Part of a small language model's weights: RMSNorm before each block, 624M tokens.
MLP neurons of a small language model. Each row is named by its layer, matrix (gate and up: input weights) and neuron, and shows model dimensions 16-111. Each number is 500 + 25 x the weight over its row's rms, rounded and kept within 0 to 999. Numbers have three digits each. A neuron's up and down rows have the sign that makes its largest values positive.
After each neuron's rows, "fires after" lists the tokens most often just before its 100 highest values on Wikipedia text that the model never trained on.

L7.gate391:482484555484510493485514498501500471469507501519491530487448513521522527506458515535498503487510480555477500461528484496478456491560474500533561487525535463457497507513494530495487485508523530478484526494491515522500500497519464533544508487481479536558510506509505540511533514458491463488
L7.up391:490448493510517486468478509498538519499490491500531473503536480524509491490491521499516541491469505526525505526523484522502499546495480467509505551437481476505525517488467502521506431497514508471467510494453534518459487451472515537499503546507524515508509509518492539487494487525471458495
fires after: "\n", ".", "Z", " known"

L10.gate393:491481474490479484505495508464515512484456500508498483485472464506475502520525532514438501478515444490545496491476531518444548493518536524467505559499457476476458470515484497501501493546492555533472473490513527478491500478509499479496521465505541514514498465522529495450495490520514517483
L10.up393:503457493548513549515475489453494486499480505543447533494506492502498460521558483480461504552514505549482510496497483503471490479506499550499512526475531501521482496524485523502480530535526489504459469539518533497488490478493503453517536457525491465491507506495521527501511464507485461479
fires after: ".", " =", " life"

L7.gate773:520516520518473499485470515490508499495503503450518506546519466498458498505476499530502529473521510503506507467481488510485491501466503486514502526520529484476487539490524526496502478455497488469515499533523482470521497509551462513502481512498492493469543489469497495491511488488504501500
L7.up773:492477520522525522526496535540489525488493528492532454515566508513462481502481537556481521550527489532486488485462502503488494497494495458482452516463453481509493525515491527503521475438453500515516492476512467480491476508482500502530505517568509510493565504497523493472507498454463490507
fires after: ",", "0", "3", "4", "8"

L3.gate392:520527529524470465508504489513506496543463497499477502500491492509481488504542512458493508506558495496513477497502480508474486503490483554509498520493514494457486503531523501479460542570537524491524471520513477460546466487479498521525479472536486501512485493484500481524484502487459501472
L3.up392:485475492500504511524461511499520464501499482511531479522516507494492467508503480500537514485521502489422512542501507508452474466537486508539520487516506475500478505492487476474483486536526471472548437520536462471461514524509441522530490500462474435509471534441557453511475531459530492491
fires after: " |", "0"

L12.gate870:500514565495449486507539516545494477503476488488504529498484502499497531556521527498506505469528540514531497522559520460497516499542509495477526490512502537472472484492525519461451505546484528499499526511545494511508473449469509489467522486535503497525500423494469504491480505480461507465
L12.up870:494478485482512500488462459511474498531511508530519529566503493510507517495482490515481467439498515534491535523494518469508500516510517503483509469509484488504478502498473533479484520478476464459536447510490444459471516469490482507496490492488474485526483457490518458509552475499457540509
fires after: "0", "9", "6", "th", "8", "4"

L7.gate302:513524512530527529557540499507489523503513474453522503523503498537476513487513484525511493486544511513506488474489500500527527512510519533503529468477491472465506521535450526502534483507455540520449540463476505473547506476488456485509516482506514504522491520474466473511502496518515489511
L7.up302:507538486532504465503539511518515502514489468536480537527495503525486502482554473504547517511469513471493544505520489511541452541498477549536462536456523465485516543493479566499512502531511538525480528498465502510535473522490483477486458523512512526496519519536521511477457500506501457506
fires after: " the", " a", " The", " in", " "

L9.gate927:480458506510515483474522510543530497459492528463474518493522526510498472489510502462480526482515520473535476477511556479523446521553519509458484512549491460545550473539492475517462481492542427481480508442480505480448516483512491507508520491467528511562485503490493517477488516512469431477
L9.up927:475521538524494489470528490496543522493499574513548497489531479527481479497500542499515521513511511494546514507527508489492518451547560484488496491527475472501536507514501478542476492488511515470482534471493509522487538504531523508499480474481512492529474465517520516488477488498515549500
fires after: "\n", " was", ","

L14.gate827:493513512462477492522475490539475459484528525509468517538474508507527482456496536535541495480534516473506508528494526448460504466471497453485513512511509504539483531511471499497540512444503487466468478482493476490478508487489442520509525529462499521492500455506481509512497479499470509495
L14.up827:550509518517539527458503488478481484522469494511490508512470551503489473486481489506500537475472531506477527447532525523491554582483539491490481482498481513452507509525479507475559531502501485524513490554526541497484491476467513505476550483481531488527498505480506497500489520490508526540
fires after: "1", "0", "3", "7", "8", "2"

L7.gate1006:501529486508515539523534495542510508519501509514504499506446546485533447494523493510452514503513503529517465471466470496504479501490478523475525450510507486500522510488487523520520496535524507554449502464495495501524549473519518508500532475540544478482461508513502532484480490505469483501
L7.up1006:430497476480507493504557503508474529478515490534454492503522507498505453526524511487558488482488486503490509429501493504525545510475510561514496519498468473480509520478485553513490502505538530532517464470523534468503511497521505463483544441501521466504534531527472502475509516548477521506
fires after: "\n", " end", " ", " The"

L2.gate809:498508509490466536547537486502487525482457516467477490502504515548485501541529505505484535482521466453520475504526505516490516480498503503508519532528471468491488492528452495515481505519490499555511472509505495444534481477533485508520510504521505534505519495501542479481486544479505521495
L2.up809:477479446499536501505520503506435431462504493490480482544547468475522478488488529548496534470490475486455476490508491509464504476494524509483465501486516515495495450462480455485471475505495460496562482495519474482491522472510487482509517491500505491483540467486524495504519503501538474498
fires after: " |", ":", ",", "}"

L3.gate720:532526477504471487530490527475471472510515494512486479517453500495439502511567550516499511513527514511495513510508461496499500482483505550525529518469544459510475521522458492530498482472496480455468524517526489529533529503500487529535513511478521463488498507474514473521462514514528506554
L3.up720:519489541496547518536507508495490510502501457520503530513528549501482502495504497516499437513523530518505512470504488469543511524491559484489486541462482506491511517494468485455505519497450479473484497476561515499498482510487496552501478489525537490468479487480523496493549477468497532540
fires after: "0"

L10.gate186:481502524565525501479531565465482511506499483477495547499511505501496473499535466491528524519522486519512462494497495519511514492463512541501518489439471497528480476496501481500475504500453503529514487526486490500528484536526499525497517500554479532502505523477481515490471498523482472487
L10.up186:475516453507515480506500462522535483452483476494528487510478475505485536516496454499493504493494509496480521486474504507466470531498477490476475507522519507511484495518543471484431501509529439477535496477501473515502486533443471549492501495515511520482500558479519494492487450483486561472
fires after: "0", "6", "8", "9", "1", "7"

L10.gate325:544476501485520532499474523489456486493485511531490488496485549496482485490538509461492459501520514486509458444518488526527452499512482513472490488519505438492527495491486474497463503531526467488560462501511529497529510495496499518531535510480467490490446491526476531513482504526494491494
L10.up325:516513448489526522521559502462485517480526500499524497510507557471480452477481540522497542499497485483486454478472448511491487479530544500496492492502503485529522497474470538516477478478423497497499507508545522490480518489490543519526544510509470541522521500548533505473492502484479509526
fires after: " ", ")", "%", "0", "9"

L7.gate593:502534527520511526527507544484515524472478479477447525477483514482516497441527524524521500509533521485466477497485505478504491513491462489507502529469513508565514511494446446523529455469506505506523488496473491504490543450503530506466501490507545498477510535464459515456480499485476493495
L7.up593:506497501524504509512552480518521526465526534500488553460506510482473521497530505520523508521478476496468478520480479473493482471473456523520524461451520495462447491499485542533546498513511515502551523473507535449494504476491511505479474520511496491535467508533504513491477489472516510545
fires after: ":", "."

L10.gate155:501539486523486495477484497529494521503527512528501532483503469495507488514489536495501493495500491461496478536502476523488481520486499518478511474524518495500528509525495483531497528485522476493485488494525467431554552524530489522541494463486517538482484495478512495476445513461450477485
L10.up155:449486493530488540488515506510478511523474514558483503482489492460524487512526482501515470506507488512482492500461525515490534477487501519458466547541483488500507499516488545471535500497523457472482480527498468468504506531530510499563479514523454504480531517497498529457525512532459512489
fires after: "\n", "1", "0", " ", "==", "9"

L3.gate433:493508513519469420533530537459480467535505484526552511467445518481515488495510534534504515480487468473488492514487465493500489508501492440530502521500501536467455502522485515491467522478538469458481482447500508502467483494528526487506487488494464445522503505518488484501502509511458503473
L3.up433:490485519482513531491458510461505497508500536514513516453491455509509528543543489488570513524473455470504489468483497510482521519499517486505496508509521472526499525505469485514478505552520510484476477486477517451500551495533484527523494539497501530523506510507430494519452504496465442536
fires after: ".", "\n", ",", "s"

L10.gate97:448497468484519483492498480528479533476508494523479496502447495507454508491492517493520511465481473512520495515499467545507467501569525529489515507468478471507492497533539507490454481509508492525482504548523529495527461471503499477501521491559504525536520485504490509473459499508568435488
L10.up97:439464483514511537468479551496480481533473545504507478528489500506530451521481500510473490506538495517502511501469495501467506500524536515511465531491482500499459546507489513529503519550540474493488497546477509551482497468478469445524488478536487519511500459515472438502477503507488464465
fires after: ".", " ="

L10.gate345:474510469489509492504529540462514514456496543545491529480514545495538507512517533491456535526506482462497465498490481510493464492488502501526506489549490548478501500472523491469502508501487509525507558556544459470489505550499463492516513479500521504517450436514512537507475485537550529480
L10.up345:520454421459509472498537514485491494475511510482507488494510520513529478469513534494473522519509485496478456488521473551486488475502501500508458526519474455524526477509481532511504529523488492505510502510536509486497513476508487484492514517509512488454465498491556527469464511525560504520
fires after: "\n", "==", " "

L10.gate920:494460480510526482501483493486462491511468509492491461486512516513540487527550484468505527480510491503504537481479534480531498494496511505527501494480524460462455515533506515506515490518495503552469545513518489521518477472519465460495513463554548508500536492519506515453478473508530508495
L10.up920:459472438496509496496498477470470467494508500511449487456457524479504454527540522500449522501501471543519481497473475514496527484507517483476489555502471509498526478500489501513482500555550489517493452560488544506518496481490500530539520481519512514522464508571503485469504428510523519437
fires after: ".", " ="

L2.gate82:465485522540470494482491540524480483507494501477474461540501453510491512503508551505484512504482450482509510482503499469453481526477450502504494545545490498478495473497515515490514494555480509469474529481470519532519513484481486525514492492519537533515521466542499505499509519464513540499
L2.up82:527505462485518470481488485499485526548491480497558492491538529493517457514486540500540472453471507488438512521461497519503533479531493494502531496493507478492470551522498518523481496471503490472512458466470509498491498509504485536501497492488495479516494465538537465531503557482465514498
fires after: " |", ";", ":", " ("

L7.gate744:510467501475526491519491479499475555474481530486499537473533477469475490487503554524473528482498501467461518447502475514495503482510523524490504450532509454501485522488502492485513488500511493531503462552474485446500525538479497481492514475492496531469497463473513494534515484458520494510
L7.up744:525489502525477453495519542500482529485476540473526471471527498517501512443542543492504530492516518509523500499546510501506506470513500475501504531528482485496508535508486464497515554473484465483532497525484459483488482516503525492506470503491488521488501496496518506506480556469484476497
fires after: " =", ".", "\n"

L10.gate585:543517485531515514516530501519527469510476488487527466521513506517483504493493477501521497526511460477468498522478477500519523524450531524516483521498507500521495501506503527500501544503509456503492494541526486480478522503544514518498509475535530520494450497505519518492499484489469469511
L10.up585:487498522538517549531495550471505502494513501546509489509445505502492492537455505489495520498527465471454479469519447503510474475547526479505496510508495508522498543486521495482506487516495453495518492466497494534526500532462498548530490519481439504489481484517500485502486532476524481492
fires after: "9", "0", "8", "\n", " seems"

L7.gate252:496515523500456467499493526504477475513512532465521514488474528489499467454513505512463513516474516462500508478507500445497496497518498504497489478499502527505449537537499466538515487498526515551540496467506498472537493461483510466442523475524494502517500497505475463483496487483522484493
L7.up252:542518466519494510525501482501546543472492511461510490494506483464472503485528477539526500485510503523510504476487498518533479509477443478513538498500487493523449488546502511494505494473480488486528536489497510510492567498450526491486493450496531513473519497480520458509470503504499516479
fires after: ",", "′", ":", "2", "°", "."

L7.gate300:499474484502506514510480505496473505456498531542428488504487476500484521458482473498486505492510485480471499467527496511446453507478469500486490484500498466455446535504482489489467516554477490496508460549465469466482507479521541466489524496520519516474507516472530505487474492525506470467
L7.up300:487477447500505534516498503526521493450474506473503498502502505522501518511495522476497532483517466505479518457482504481474509491532550510489485537544505493492474502546506511497502534558485469524466446520490466464482506471490494465554521460519491492526511516504527506492554497540512543453
fires after: ".", " =", "History"

L9.gate678:490529490492486501537509522491466465548487474500471511471545507531519495516521494553500501502548492519498528531519531498531497468522529458522530495469527526462516496502465468492480458496456545504540432496484511474488440496494498487463484476503475501507492517536494504494499487516505466522
L9.up678:471525515509472513494473487500497488473538512548495546471472470471474487514483484460511521528526471502499500514514495528549461546533493496475507514507516491505518504469525463513544438489520473510471496490467485513477517502536489499516486539502512541520559509560533477498473482497506485484
fires after: " and", ".", ",", "\n"

L5.gate43:487463504469508478515481498491481473487461513497485540475478520460553505510501519520541527521491513489484510496500498550524458468504509569490479543542503498515545477517504461482483502500506457503472499484523537472520506505487432491510506517511477532541548512517474498454478497488497459495
L5.up43:525499527510497499524537534463491502488463533523496441493516523481470527497525523491554498469478545516506568521491508517472495473500498502457525511524471497498488478476547474494427482484498529538473487500482520484483510541501457527516484532529514492534486468513463464524494482516501512490
fires after: " ", "In", " was", " Bachelor", ","

L14.gate633:476490529528518512498546530516478472475500477449415481515517489541509498496528521477510513528481426479478546541497492545471512472491552513453469511485507485529493478472501502521465503517502473536499500492497519506534463498502499506509496476482455488495497529495481473523462504527492523465
L14.up633:482484524491465480480519499524537476469511511492477523543456507529510501476480543493476498517495472485521519472505516523488507502493468443521521525500505488501476497507519484533505538483475500458445482490498489480516473489530506504515506531539491485530477491537519486510486491496520432456
fires after: "0", "5", "8", "6", "3", "1"